MLP neurons of a small language model. Each row is named by its layer, matrix (gate and up: input weights; down: output weights) and neuron, and shows model dimensions 32-95. Each number is 50 + 10 x the weight over its row's rms, rounded and kept within 0 to 99. A neuron's up and down rows have the sign that makes its largest values positive.
After each neuron's rows, "fires on" lists the tokens most often at its 100 highest values on Wikipedia text that the model never trained on; "fires after" lists the tokens most often just before its 100 highest values on Wikipedia text that the model never trained on. A number after a token or word is its count.

L3.gate450:50 60 69 48 30 49 47 50 43 41 76 47 43 58 65 49 32 51 80 51 41 47 50 39 44 33 23 40 53 55 36 50 60 40 36 64 62 61 54 56 48 58 34 44 60 54 51 55 45 55 61 56 44 47 52 46 56 57 49 37 63 60 67 45
L3.up450:45 37 54 52 44 42 42 61 32 41 60 42 46 49 54 54 54 54 45 40 62 52 44 52 53 55 28 47 43 50 68 42 47 33 41 45 48 47 47 62 50 37 59 53 49 39 44 53 40 38 49 51 61 73 51 50 53 55 45 46 60 55 39 69
L3.down450:42 59 60 50 61 39 53 46 60 47 53 46 46 50 62 44 47 43 55 48 38 44 38 42 36 47 62 40 64 59 47 52 55 61 37 41 44 57 61 38 59 52 42 38 63 66 49 45 55 55 64 53 71 38 49 52 51 45 63 68 35 46 44 55
fires on: "k" 30, "ik" 10, "ick" 9, "ous" 9, "ant" 7
fires after: " N" 14, " F" 11, " A" 10, " Mar" 8, " Fran" 7

L4.gate373:31 34 48 35 39 34 63 66 62 46 48 58 52 72 66 48 33 46 68 42 36 53 33 65 36 41 62 49 37 38 51 44 44 52 56 40 53 49 34 40 51 78 55 49 52 37 49 51 48 47 40 49 43 59 50 44 56 60 53 42 36 38 52 53
L4.up373:55 42 63 26 49 50 48 69 27 40 58 49 53 37 75 53 62 25 56 66 51 54 51 47 37 46 51 49 65 46 55 35 50 46 43 58 44 50 55 54 52 60 53 66 33 47 52 32 46 52 68 56 50 46 41 39 56 53 63 50 37 51 52 61
L4.down373:53 39 39 60 52 44 50 56 58 73 45 40 53 37 47 53 59 40 59 44 25 31 44 81 55 40 58 42 51 50 54 49 61 52 69 37 40 55 41 42 33 53 52 38 62 57 48 51 69 54 35 55 50 45 65 38 53 54 63 26 66 71 44 60
fires on: "ic" 40, "ical" 20, "ersonal" 12, "ural" 9, " most" 5, " other" 4
fires after: "at" 20, " p" 11, "olog" 9, "ast" 9, " and" 7, "istor" 6

L6.gate119:38 52 59 37 79 54 67 50 45 29 47 33 71 53 53 65 45 69 48 58 41 46 61 49 33 43 40 46 34 73 49 45 46 58 59 39 47 65 53 52 50 42 43 52 55 55 49 55 44 49 55 50 60 56 51 69 54 41 28 65 71 44 65 51
L6.up119:70 46 49 64 50 60 43 56 59 44 44 37 48 52 50 31 54 57 42 24 53 35 45 48 58 28 40 50 53 55 50 57 61 48 37 55 59 57 41 60 61 45 54 35 53 58 64 55 44 48 51 48 49 43 50 45 45 38 50 56 46 58 40 63
L6.down119:41 65 43 42 46 37 49 47 36 40 50 40 54 57 55 52 58 76 52 78 46 52 55 42 44 50 53 53 42 52 44 58 47 68 41 37 42 33 69 41 36 51 63 28 44 59 56 35 38 32 56 56 49 49 60 57 66 46 65 59 38 43 51 32
fires on: "19" 23, "e" 22, "20" 17, "0" 7, "able" 6
fires after: "–" 53, " t" 22, "ot" 6, " New" 5

L6.gate464:61 51 61 62 55 41 49 44 52 58 39 53 59 40 56 48 41 42 49 62 35 47 36 60 47 57 47 53 41 39 63 34 43 53 49 42 46 33 52 48 60 56 56 63 52 39 38 39 73 51 44 47 58 31 37 56 49 45 44 45 23 40 61 68
L6.up464:59 50 56 54 56 42 50 46 48 33 50 46 61 62 59 36 63 48 62 71 40 48 51 66 36 56 57 44 55 52 57 52 50 37 43 44 56 49 60 61 44 71 61 52 44 43 70 53 50 56 57 54 39 41 45 60 61 51 35 45 55 48 57 63
L6.down464:43 55 41 58 35 55 50 45 37 58 56 56 51 39 57 58 42 49 73 60 65 37 55 48 56 46 53 76 42 68 57 47 43 47 56 30 71 46 60 63 50 41 33 53 51 60 41 59 41 72 33 46 52 45 45 58 64 53 67 69 55 42 57 58
fires on: "-" 78
fires after: "\n" 78

L7.gate56:55 62 49 67 48 51 45 54 42 57 38 61 44 57 37 34 23 72 47 61 62 25 60 54 30 37 61 39 48 39 50 37 58 38 46 64 50 49 26 49 38 53 42 27 38 54 59 51 60 57 43 36 60 53 44 48 60 60 42 48 64 33 58 68
L7.up56:26 53 55 45 39 52 45 33 72 46 46 55 54 47 55 45 59 62 38 50 74 46 51 50 45 51 34 38 34 63 40 37 53 60 62 54 69 54 44 40 40 61 45 37 41 55 54 44 51 49 42 43 64 45 75 53 70 45 38 49 57 35 38 61
L7.down56:37 48 54 57 54 73 69 45 42 47 49 62 62 50 43 45 53 49 61 50 55 55 57 43 40 47 26 62 34 35 29 46 51 51 35 43 52 55 38 55 53 63 45 38 63 57 49 57 46 59 57 27 29 59 73 46 42 42 42 62 61 33 48 59
fires on: "C" 63, "c" 13, "N" 5, "P" 4
fires after: "==" 24, "\n" 22, "-" 16, "===" 14, " \"" 7

L4.gate497:47 49 38 42 56 50 51 59 62 47 51 51 52 61 56 50 48 61 67 34 60 45 46 46 44 29 70 53 51 50 60 48 57 60 56 37 46 51 43 49 56 32 55 59 51 63 54 55 40 48 63 27 53 55 55 64 54 44 34 42 29 46 35 63
L4.up497:44 41 45 53 58 59 36 40 62 57 55 60 32 56 54 65 61 74 60 49 42 44 51 56 37 34 54 39 63 53 51 43 53 65 41 37 49 54 69 55 57 19 60 44 51 57 41 34 42 56 52 52 40 60 52 62 40 48 37 56 42 58 48 39
L4.down497:51 56 48 48 35 59 63 64 65 50 63 34 55 43 79 49 56 56 70 49 52 59 42 38 49 37 38 57 80 57 52 57 53 64 45 37 53 66 57 46 55 31 47 49 43 62 58 52 43 61 51 55 45 43 53 72 55 55 34 50 31 38 37 41
fires on: "ake" 14, "t" 13, "ing" 11, "at" 11, " there" 8, "ough" 6
fires after: " m" 18, "," 11, " wh" 10, "h" 8, "I" 7, " and" 7

L3.gate5:62 43 46 56 32 43 45 44 46 29 48 49 39 53 45 47 36 30 50 66 57 64 46 49 55 57 49 62 62 68 43 39 36 53 59 42 49 34 54 45 38 51 44 40 38 42 59 50 40 63 32 72 49 41 39 52 57 71 41 47 48 35 41 44
L3.up5:44 39 73 46 44 47 49 58 57 34 34 38 47 53 48 46 59 50 52 38 59 38 69 52 55 53 51 55 47 50 45 50 38 58 44 55 41 58 51 61 45 55 51 56 58 38 59 55 75 49 47 59 54 21 37 53 56 62 57 44 55 58 50 41
L3.down5:53 65 56 42 55 59 57 74 62 38 40 43 43 62 28 60 47 48 55 60 48 42 51 49 54 37 68 42 33 34 39 59 51 47 35 36 47 48 67 44 72 64 47 56 55 44 42 40 47 62 67 38 37 47 27 48 52 58 55 47 30 57 45 50
fires on: "h" 69, "y" 7, "ran" 4
fires after: "ro" 17, "i" 12, "o" 11, " be" 7, " O" 5

L10.gate12:69 45 47 44 54 38 54 62 43 49 42 41 64 43 65 42 62 41 37 52 62 37 32 44 39 45 58 51 45 45 51 52 38 43 56 43 51 50 54 42 28 44 55 52 49 55 48 42 55 35 64 48 41 51 53 44 38 40 46 44 42 61 45 25
L10.up12:60 61 59 26 44 73 44 32 52 43 64 70 35 45 53 54 56 56 50 60 59 36 51 48 46 51 55 54 50 43 49 53 39 40 56 60 58 46 50 54 65 48 37 58 44 51 41 49 46 50 52 51 35 56 63 44 46 27 64 50 61 73 67 38
L10.down12:61 42 50 52 47 60 55 39 40 33 50 50 37 37 57 55 44 57 30 37 45 38 38 46 37 64 53 40 37 48 40 51 31 69 58 57 54 71 48 54 64 46 45 71 48 38 48 40 57 50 60 48 54 54 52 37 47 52 38 46 37 54 52 45
fires on: "–" 29, "." 11, "\n" 9, "-" 7, "az" 5, " 199" 5
fires after: "|" 12, "–" 10, "8" 10, ")" 8, "5" 5, " N" 5

L7.gate46:58 43 55 44 31 48 50 36 58 26 63 54 63 48 47 50 47 40 53 54 56 60 90 56 53 47 68 50 34 54 50 43 48 57 59 47 51 43 57 33 61 53 56 35 45 44 40 51 45 60 51 57 69 52 53 65 46 41 43 42 38 37 34 45
L7.up46:39 70 42 49 30 40 58 65 38 48 35 42 58 36 57 58 58 26 55 30 64 53 45 31 35 54 62 45 46 57 44 50 52 50 46 55 56 52 35 45 56 31 62 52 33 48 50 40 57 53 60 66 61 65 53 32 58 50 41 51 43 48 45 55
L7.down46:57 47 46 40 54 55 47 59 77 30 44 45 64 60 57 59 52 53 33 73 50 63 45 63 46 46 59 50 76 44 55 50 37 50 37 56 47 55 47 54 66 43 47 55 63 51 61 65 44 50 68 35 52 37 61 45 48 66 57 52 68 69 67 37
fires on: " M" 24, " S" 11, " K" 11, " P" 6, " I" 5
fires after: "," 39, " of" 16, " in" 11, ")," 7, ":" 4, " to" 4

L8.gate476:54 70 55 33 58 32 65 40 45 59 58 45 62 59 65 52 58 50 53 49 44 45 45 54 43 56 52 37 40 40 53 50 50 36 41 30 58 37 49 63 51 51 61 61 48 33 49 44 38 45 52 43 51 35 56 39 61 31 60 43 45 52 71 66
L8.up476:46 32 55 42 59 56 45 54 65 41 55 49 61 58 46 65 51 50 54 59 65 29 60 52 26 31 33 64 58 41 58 51 35 56 64 43 45 52 51 48 55 58 65 55 51 36 61 50 42 50 57 46 56 38 47 40 32 34 59 46 50 47 53 65
L8.down476:45 71 52 30 53 49 46 47 31 64 56 56 55 38 63 54 40 67 29 38 65 42 60 61 45 43 46 67 52 52 57 54 41 64 61 59 48 38 62 60 44 34 33 44 45 66 51 35 48 66 55 55 49 57 43 51 59 42 55 43 56 51 63 38
fires on: "ig" 30, "w" 15, "z" 12, "he" 6, "-" 5, "ect" 4
fires after: " h" 16, " t" 12, " A" 6, "ig" 6, " rel" 6, " H" 5

L4.gate2:48 51 51 63 46 50 33 61 47 48 51 57 67 66 61 44 46 56 58 62 42 36 49 61 54 46 40 31 39 61 50 38 57 72 51 49 47 45 55 34 57 39 64 64 39 31 68 52 53 50 63 62 53 46 52 62 55 61 57 41 56 61 51 50
L4.up2:48 64 60 58 48 52 56 61 59 55 21 38 55 27 49 58 44 62 36 46 50 64 45 58 54 44 56 30 62 40 51 61 44 35 43 61 73 46 56 51 55 48 44 47 45 56 62 60 52 40 49 32 33 46 57 48 45 49 59 53 54 41 44 29
L4.down2:57 68 45 48 60 60 52 74 42 42 61 51 33 41 44 77 58 37 46 51 48 59 61 43 37 41 34 54 60 55 50 43 49 42 41 56 57 47 44 51 38 50 48 63 38 59 55 67 47 43 56 45 47 62 42 45 64 49 41 39 34 71 50 50
fires on: "e" 22, "iz" 14, "et" 13, "ear" 10, "ic" 10, "s" 10
fires after: " t" 19, " P" 17, "-" 14, " p" 10, "c" 6, " W" 6

L7.gate281:48 34 47 56 54 33 52 36 43 43 52 45 38 39 81 67 30 53 50 41 47 35 56 56 44 58 36 40 70 53 49 57 51 40 58 51 73 50 44 47 41 59 44 56 35 55 51 44 43 55 59 38 56 47 33 47 70 36 45 42 56 50 40 55
L7.up281:68 73 61 59 45 58 52 45 46 46 49 44 47 40 52 42 43 52 54 44 45 54 65 45 48 52 49 60 46 60 47 49 38 60 47 53 48 50 50 22 66 42 57 43 38 36 63 62 78 55 59 50 44 73 52 54 58 42 47 77 71 68 40 37
L7.down281:51 44 39 64 58 53 37 51 47 62 51 48 49 52 47 62 54 31 52 38 51 78 51 45 42 50 48 51 53 43 62 61 34 37 55 57 50 70 52 54 46 56 68 49 39 60 63 48 60 62 56 75 57 53 58 43 59 41 50 61 48 56 42 54
fires on: "f" 48, "c" 12, "h" 8, "st" 8, "-" 7
fires after: " De" 13, " ex" 12, " con" 11, " in" 10, " In" 9, " Con" 6

L3.gate0:44 54 66 51 41 63 51 44 52 49 52 65 50 61 55 40 65 62 42 42 45 47 42 54 43 43 63 48 69 60 53 46 48 39 49 36 56 53 64 56 43 48 72 27 49 41 59 47 43 42 66 52 28 50 49 49 32 56 44 38 49 56 43 54
L3.up0:49 58 44 32 47 57 60 52 46 56 49 50 50 68 60 53 38 66 45 57 31 42 58 30 30 70 59 50 48 53 53 52 33 47 56 57 44 47 37 42 55 54 58 55 53 35 41 61 49 39 70 57 59 59 40 44 48 66 52 57 68 51 38 71
L3.down0:48 59 45 46 53 53 38 48 59 47 62 57 42 60 53 55 40 45 43 57 57 42 76 43 56 39 55 43 43 56 56 57 31 57 62 67 44 34 50 54 58 35 61 48 50 67 36 32 57 48 47 48 58 56 56 48 53 39 72 57 48 37 48 77
fires on: "e" 34, "ze" 19, "ch" 16, "uss" 10
fires after: "ron" 13, "m" 10, "ri" 8, " ar" 7, " s" 7, "G" 6

L4.gate173:68 57 48 42 35 49 46 46 28 43 52 62 36 33 53 39 68 54 55 62 48 56 53 45 45 57 42 51 56 58 50 41 47 37 25 53 47 68 46 48 49 50 34 48 54 68 48 46 60 54 49 26 36 40 36 52 46 46 52 50 47 42 30 59
L4.up173:53 67 28 52 52 44 55 51 51 52 61 43 45 47 52 46 67 54 60 54 55 52 45 57 42 38 49 47 44 50 47 60 50 58 49 63 43 54 70 53 53 53 30 49 43 67 52 44 51 29 47 47 27 60 58 56 49 41 71 37 39 45 58 50
L4.down173:37 48 61 45 48 46 55 53 77 42 40 44 34 65 52 47 48 58 47 64 59 51 72 49 48 52 49 37 71 42 58 59 33 39 72 57 52 51 55 49 47 38 46 55 45 37 80 36 45 47 51 60 44 54 45 60 62 39 40 35 47 44 57 55
fires on: "199" 20, "les" 15, "198" 10, " band" 8, "ack" 8, "ues" 6
fires after: " (" 31, " Bl" 18, " Char" 14, " the" 13

L4.gate318:48 61 59 49 59 56 52 65 72 52 38 54 58 37 52 50 66 34 57 43 42 66 41 41 63 49 54 51 55 46 41 68 44 51 57 48 75 31 52 56 41 63 48 36 49 53 55 33 48 55 68 51 40 56 64 61 51 38 52 51 58 48 55 41
L4.up318:36 52 34 40 61 48 56 63 51 64 52 57 60 44 31 46 47 55 47 59 46 45 47 59 53 50 76 66 58 57 43 66 57 35 65 52 63 47 38 38 44 56 37 58 44 49 35 56 52 48 39 45 62 63 50 67 43 69 39 70 49 48 58 54
L4.down318:61 62 48 58 45 51 46 44 29 44 47 55 47 46 47 50 41 72 54 39 71 51 49 34 56 62 40 50 46 47 55 37 41 44 45 44 41 53 42 42 61 60 57 34 42 54 48 37 40 52 35 51 73 35 55 46 72 59 39 70 69 46 40 57
fires on: "ent" 21, " which" 20, "ug" 8, "ently" 7, "es" 6, "vent" 4
fires after: "," 17, " w" 15, " s" 10, "w" 6, "urr" 6, "ir" 6

L6.gate219:58 40 50 68 45 52 50 52 42 61 40 46 43 50 61 52 35 51 50 37 54 41 48 49 44 41 42 61 54 44 64 66 71 58 50 46 72 49 61 53 60 45 50 48 64 39 62 52 52 59 52 41 37 38 66 39 40 39 40 44 58 50 48 39
L6.up219:43 37 43 60 52 45 48 45 45 55 31 38 52 55 65 60 44 67 55 45 48 64 69 62 33 63 53 51 65 51 58 71 37 34 46 53 54 57 47 48 64 40 38 46 62 47 45 44 61 59 49 57 37 36 57 36 62 37 48 46 62 43 57 48
L6.down219:41 52 39 37 36 42 63 40 48 64 32 61 62 61 34 45 59 48 58 71 53 54 61 53 44 51 58 51 35 65 46 57 45 59 47 59 38 63 67 51 47 40 43 36 54 42 49 46 50 43 60 64 64 61 54 37 45 40 58 22 50 60 41 32
fires on: "u" 48, "on" 22, "ou" 18
fires after: " s" 15, " S" 12, " Le" 8, "ad" 7, "c" 5, "s" 5

L3.gate6:45 45 48 58 63 61 31 39 31 38 54 43 43 51 39 48 50 51 52 50 58 51 49 44 48 52 56 51 62 59 34 57 55 46 40 48 60 48 60 43 60 65 66 56 44 34 35 43 45 29 49 45 42 45 46 47 42 34 55 66 52 33 40 69
L3.up6:32 44 40 42 53 38 43 35 60 54 40 69 49 46 68 30 58 48 54 41 46 35 71 47 54 37 38 50 37 48 36 54 43 65 46 48 48 64 32 57 54 45 34 45 46 66 49 55 42 39 60 42 55 53 76 61 44 64 36 51 52 67 47 43
L3.down6:58 50 51 71 68 58 54 45 59 67 48 42 47 42 41 56 68 36 45 65 47 36 47 41 48 55 56 50 57 51 52 36 48 41 65 56 28 49 49 47 34 52 47 37 48 68 40 50 41 56 49 56 52 55 37 44 41 48 52 32 52 53 59 47
fires on: "on" 22, "he" 21, "ro" 17, "ri" 9, "e" 9, "ra" 5
fires after: " T" 18, " h" 18, " t" 11, "S" 11, " C" 7, " K" 5

L7.gate491:66 51 66 56 40 48 31 48 33 53 51 58 44 50 47 40 36 33 35 60 40 47 51 55 52 44 40 59 55 34 48 49 60 45 62 40 71 66 62 41 36 39 59 47 48 53 45 47 32 52 35 46 54 30 46 52 34 40 51 56 49 35 58 47
L7.up491:54 55 39 42 59 50 28 59 63 54 59 51 56 44 64 60 49 56 45 70 37 46 61 55 57 58 41 70 25 58 46 57 58 79 55 50 47 44 50 58 58 47 47 51 68 57 56 51 41 36 67 40 56 52 71 47 49 53 50 58 64 31 42 54
L7.down491:56 42 47 54 64 44 58 59 57 63 46 47 51 63 54 48 27 66 55 30 45 55 41 46 33 59 61 48 49 51 54 56 38 57 36 40 60 49 54 44 74 47 47 63 66 40 54 56 46 45 40 51 55 41 57 56 45 53 63 57 65 42 44 75
fires on: "ec" 21, "ed" 15, " sim" 12, "rew" 8, "rib" 5, "ric" 5
fires after: " work" 11, " Sp" 11, " g" 10, " st" 9, " t" 5, "p" 4

L4.gate34:53 46 43 45 49 49 40 48 41 55 62 54 67 53 46 42 54 42 48 52 25 61 47 51 52 55 54 55 54 53 63 46 54 42 38 47 49 50 62 49 50 52 60 39 34 49 55 56 42 47 45 39 44 54 27 46 43 67 51 54 67 53 48 61
L4.up34:62 24 59 57 47 54 45 51 32 20 40 42 39 53 32 39 53 52 42 39 54 44 54 49 39 57 44 64 41 60 49 51 43 67 47 39 51 38 37 66 44 46 57 52 43 52 60 57 44 56 50 50 79 54 27 47 42 56 59 38 33 46 40 53
L4.down34:47 38 53 40 55 53 46 52 54 63 47 56 67 27 80 56 62 46 45 70 56 43 55 43 45 54 47 48 61 62 36 38 51 49 42 38 37 35 54 41 64 46 52 66 50 57 59 52 38 58 53 34 36 42 35 41 58 58 32 36 60 56 48 47
fires on: "ast" 12, "ab" 12, "ar" 11, "y" 7, "im" 7, "st" 6
fires after: " h" 15, " c" 13, " b" 12, " cl" 12, " C" 7, " B" 7

L3.gate164:51 63 65 55 62 56 49 57 54 40 54 61 31 43 58 63 65 58 60 66 53 31 72 60 49 41 59 52 42 65 40 48 33 53 47 73 32 63 37 50 42 56 50 65 34 31 58 41 42 36 67 53 50 50 49 57 74 39 45 57 46 51 64 48
L3.up164:51 49 52 51 46 53 39 63 43 30 51 63 60 35 23 47 41 50 64 42 52 25 31 54 51 53 54 56 30 54 55 63 43 50 47 67 40 54 53 64 54 49 72 60 40 38 61 53 25 51 49 59 64 53 49 39 60 50 44 73 50 45 52 50
L3.down164:62 46 60 45 52 40 51 48 41 42 37 50 42 47 54 63 27 51 55 29 62 53 55 45 64 64 66 59 48 51 58 31 34 37 66 38 52 32 49 58 54 60 49 52 43 53 40 35 51 42 30 45 54 33 50 69 59 58 46 46 49 55 46 57
fires on: "0" 18, "2" 15, "4" 11, "20" 8, "3" 5, "7" 4
fires after: "9" 15, "8" 14, "6" 12, "7" 11, "5" 10, "0" 8

L4.gate408:50 61 45 63 23 61 53 52 49 57 70 59 45 69 54 58 57 39 55 60 68 48 54 41 43 52 48 65 56 67 67 38 44 56 65 35 33 42 49 50 36 52 51 48 51 39 38 40 41 35 31 38 55 47 56 71 61 55 41 47 45 39 57 41
L4.up408:43 52 41 62 32 57 58 45 46 53 53 51 38 54 61 68 57 46 56 46 69 27 49 61 43 72 46 40 45 65 65 37 38 57 50 55 64 53 43 44 52 39 48 43 47 52 42 57 47 54 35 30 70 64 60 59 50 40 70 39 61 60 51 40
L4.down408:66 31 66 51 51 47 58 66 58 17 41 53 51 35 51 52 41 72 59 41 46 51 28 51 58 53 37 40 49 56 48 63 58 55 26 56 47 56 48 48 50 49 67 44 37 48 45 55 71 48 53 43 50 28 40 40 48 37 43 55 49 43 48 54
fires on: "ten" 13, "it" 11, "h" 8, "at" 8, "ar" 7, "o" 6
fires after: " in" 30, " of" 19, " to" 10, " be" 8, " he" 5

L7.gate405:49 52 33 48 28 39 48 40 43 63 54 51 40 35 62 48 48 43 65 55 49 40 46 44 60 43 32 61 54 63 40 42 58 38 38 42 32 54 38 39 37 54 53 50 42 54 57 49 35 58 47 53 60 51 44 60 41 36 50 39 54 55 44 44
L7.up405:47 51 56 49 54 64 46 43 59 35 59 43 42 54 53 58 44 47 70 38 61 26 60 38 60 53 25 46 44 45 49 52 46 26 65 59 53 62 41 46 52 56 53 60 52 66 56 54 40 44 36 49 42 70 60 48 57 36 62 53 53 40 47 44
L7.down405:53 24 39 48 52 55 52 38 48 35 60 48 62 30 57 48 46 57 32 35 48 41 46 41 49 49 45 57 43 44 45 56 61 46 51 50 47 41 47 46 40 64 42 58 31 49 40 45 24 25 62 38 56 55 42 54 39 40 41 54 57 62 58 57
fires on: "h" 23, " Wh" 18, "b" 13, "rit" 8, "e" 6, "ile" 6
fires after: "igh" 13, "." 11, " be" 10, "er" 7, "G" 6, " Wh" 6

L6.gate223:58 62 44 37 50 59 53 58 37 45 65 44 58 45 66 43 60 57 49 56 59 56 69 44 53 35 64 58 49 52 48 53 55 51 44 62 52 44 38 55 68 46 71 31 52 53 48 68 43 60 48 54 59 49 43 61 53 40 37 48 52 29 52 60
L6.up223:57 55 32 52 45 56 65 48 38 50 63 48 40 40 63 46 46 45 62 52 61 45 44 46 42 36 49 48 55 46 17 47 39 67 42 44 21 51 60 49 66 48 34 36 47 42 39 60 40 52 37 34 57 48 53 68 53 28 23 46 40 39 31 55
L6.down223:39 50 29 42 44 67 44 60 55 60 66 59 41 34 48 49 54 57 62 71 63 38 44 62 56 49 38 34 53 42 40 50 40 34 52 47 33 31 58 58 52 42 57 34 52 40 46 43 50 42 44 44 48 37 38 38 26 65 52 47 52 45 48 41
fires on: " not" 60, " more" 12, "ly" 7, "ten" 6, "|---|---" 4
fires after: " is" 16, " did" 11, " was" 9, " of" 7, "es" 4, "|---|---|---|---" 4

L10.gate357:54 42 33 69 34 59 51 67 66 47 32 33 58 61 50 34 38 54 58 48 35 59 53 61 44 45 52 65 61 49 50 44 55 46 60 58 56 59 32 52 42 42 68 37 52 60 72 50 55 53 49 43 46 59 58 72 29 55 41 50 53 46 57 60
L10.up357:59 46 45 62 59 54 45 61 45 57 61 41 50 42 36 43 62 59 57 45 61 52 62 66 57 52 45 50 43 52 44 60 55 49 39 73 42 44 48 60 35 36 61 29 63 38 47 33 59 41 44 51 31 50 39 69 19 53 54 64 53 57 41 61
L10.down357:56 30 42 40 21 53 57 35 56 50 52 47 71 47 47 52 47 48 36 43 45 58 25 35 47 46 42 47 49 46 69 59 59 39 43 38 39 55 49 34 61 33 62 48 59 33 48 51 41 50 47 57 54 57 44 51 72 41 45 56 37 55 72 54
fires on: "S" 52, "ron" 11, " be" 8, "s" 8, " S" 7, "E" 4
fires after: "\n" 26, " (" 11, "-" 9, " B" 7, "===" 5

L6.gate371:63 52 46 36 37 41 47 67 28 35 48 41 46 45 50 49 49 38 47 61 47 52 24 40 28 48 64 51 52 53 64 42 59 57 64 53 46 42 58 57 68 52 51 69 40 58 59 45 49 40 53 52 42 60 37 45 45 56 39 47 40 50 48 52
L6.up371:48 61 48 64 50 65 26 45 42 70 51 68 43 51 53 38 73 43 59 62 63 56 57 42 68 44 50 39 47 39 43 62 39 58 44 64 62 41 62 34 63 36 27 47 49 33 52 57 34 51 74 51 41 54 39 39 59 45 41 43 60 53 58 29
L6.down371:65 55 47 66 66 58 61 53 72 66 62 34 51 46 64 73 27 52 44 60 44 47 33 34 48 45 54 48 35 54 45 48 32 55 64 49 28 55 70 44 55 46 46 59 66 59 54 54 52 63 40 70 45 47 46 53 44 54 53 42 47 67 59 48
fires on: " of" 13, "ant" 12, "arl" 8, "stit" 8, " 190" 5, "and" 4
fires after: " P" 17, " S" 16, "-" 7, "er" 6, " In" 4

L7.gate99:62 40 39 56 51 52 50 49 66 42 64 43 49 41 77 52 59 46 70 44 47 45 64 63 57 40 60 52 55 49 54 72 55 47 66 44 70 46 53 46 44 31 55 47 44 45 57 63 49 49 47 54 48 49 48 53 47 53 39 34 66 58 38 50
L7.up99:37 51 39 40 44 42 52 58 55 53 45 56 82 54 55 58 50 53 50 64 40 55 68 57 54 50 66 41 63 59 57 46 67 43 64 46 72 30 46 49 41 45 50 38 69 47 45 50 55 57 64 52 55 46 35 48 38 34 38 42 49 32 46 70
L7.down99:60 51 53 54 33 55 60 54 63 63 63 44 38 40 52 38 41 42 61 17 35 47 27 34 48 70 56 53 57 55 50 65 52 37 35 41 44 36 45 42 50 58 47 44 56 41 36 41 57 43 45 53 46 56 58 53 51 54 48 57 66 39 57 27
fires on: "ar" 13, "el" 10, "on" 9, "form" 7, "se" 7, "z" 6
fires after: "o" 12, "le" 12, "a" 8, "it" 7, " per" 7, " comm" 6

L3.gate86:43 36 16 44 40 48 21 45 55 53 32 46 42 31 50 30 44 50 37 48 50 47 36 32 64 43 45 46 54 64 52 56 40 52 42 46 40 63 41 47 46 50 60 50 56 48 45 49 37 47 51 65 57 53 33 54 51 49 46 61 33 39 45 41
L3.up86:42 41 38 66 35 42 42 44 63 49 55 46 39 36 58 37 48 49 59 50 52 42 39 40 68 40 49 52 39 62 55 67 47 42 40 47 62 30 48 42 47 40 45 65 56 50 57 49 45 38 51 34 48 51 41 50 52 66 48 57 30 50 46 66
L3.down86:45 39 41 50 49 37 51 52 53 63 32 25 65 46 51 57 57 62 56 41 49 54 61 54 51 44 50 45 42 50 59 51 54 39 48 35 48 38 65 60 47 37 48 50 39 56 38 37 48 69 44 36 58 48 37 58 45 46 40 56 60 60 50 72
fires on: "el" 32, "ag" 27, "pl" 21, " Com" 5, " rele" 4
fires after: " m" 14, " M" 14, " re" 9, " V" 7, " D" 7

L4.gate256:51 52 42 49 64 33 33 42 43 57 59 37 37 61 56 48 55 69 69 45 36 51 28 41 40 53 44 68 27 45 46 43 55 33 46 54 51 22 56 53 53 42 61 47 51 58 47 61 44 37 53 35 60 47 46 46 56 60 57 39 33 46 47 42
L4.up256:63 51 51 37 44 22 54 39 59 48 54 53 36 54 70 53 52 52 76 64 47 40 42 59 30 42 52 58 34 56 53 38 53 62 60 43 61 46 55 67 37 55 37 55 46 37 61 34 41 47 41 52 44 49 57 40 43 43 50 28 51 48 61 72
L4.down256:35 59 51 54 45 53 52 50 42 54 39 48 62 38 53 43 64 52 33 62 54 36 59 61 36 51 48 40 56 47 34 36 54 66 47 43 43 62 33 55 41 47 32 52 45 45 63 61 46 62 58 48 46 57 64 48 43 55 47 47 49 49 41 64
fires on: "ost" 18, "yl" 18, "ious" 10, "ical" 10, "I" 6
fires after: " c" 14, "c" 11, " h" 7, "istor" 7, " s" 7, "er" 6

L4.gate450:38 50 61 55 51 60 49 39 43 46 53 36 62 59 52 51 56 51 51 40 27 59 42 36 39 44 46 68 41 67 58 48 50 62 64 42 41 43 36 47 48 62 68 35 74 61 35 54 49 42 62 44 63 62 51 31 48 36 65 39 45 63 45 50
L4.up450:51 38 55 44 43 36 50 37 50 44 40 49 53 56 39 52 53 47 54 57 63 53 55 50 59 49 46 50 47 43 49 47 66 57 51 31 62 63 49 56 68 34 60 56 67 56 51 44 42 58 40 35 30 43 36 61 74 48 36 74 49 51 62 49
L4.down450:67 49 59 44 41 44 51 53 64 50 65 47 62 46 49 44 56 54 47 54 37 46 37 50 54 53 35 44 50 30 51 54 50 54 61 44 47 39 52 49 47 71 40 55 44 60 35 56 35 60 60 41 48 70 55 54 65 44 53 63 48 53 65 57
fires on: "20" 13, "ar" 12, "em" 10, "0" 10, "ol" 7
fires after: "–" 41, " n" 7, "ick" 6, "ai" 4, "on" 4, "t" 4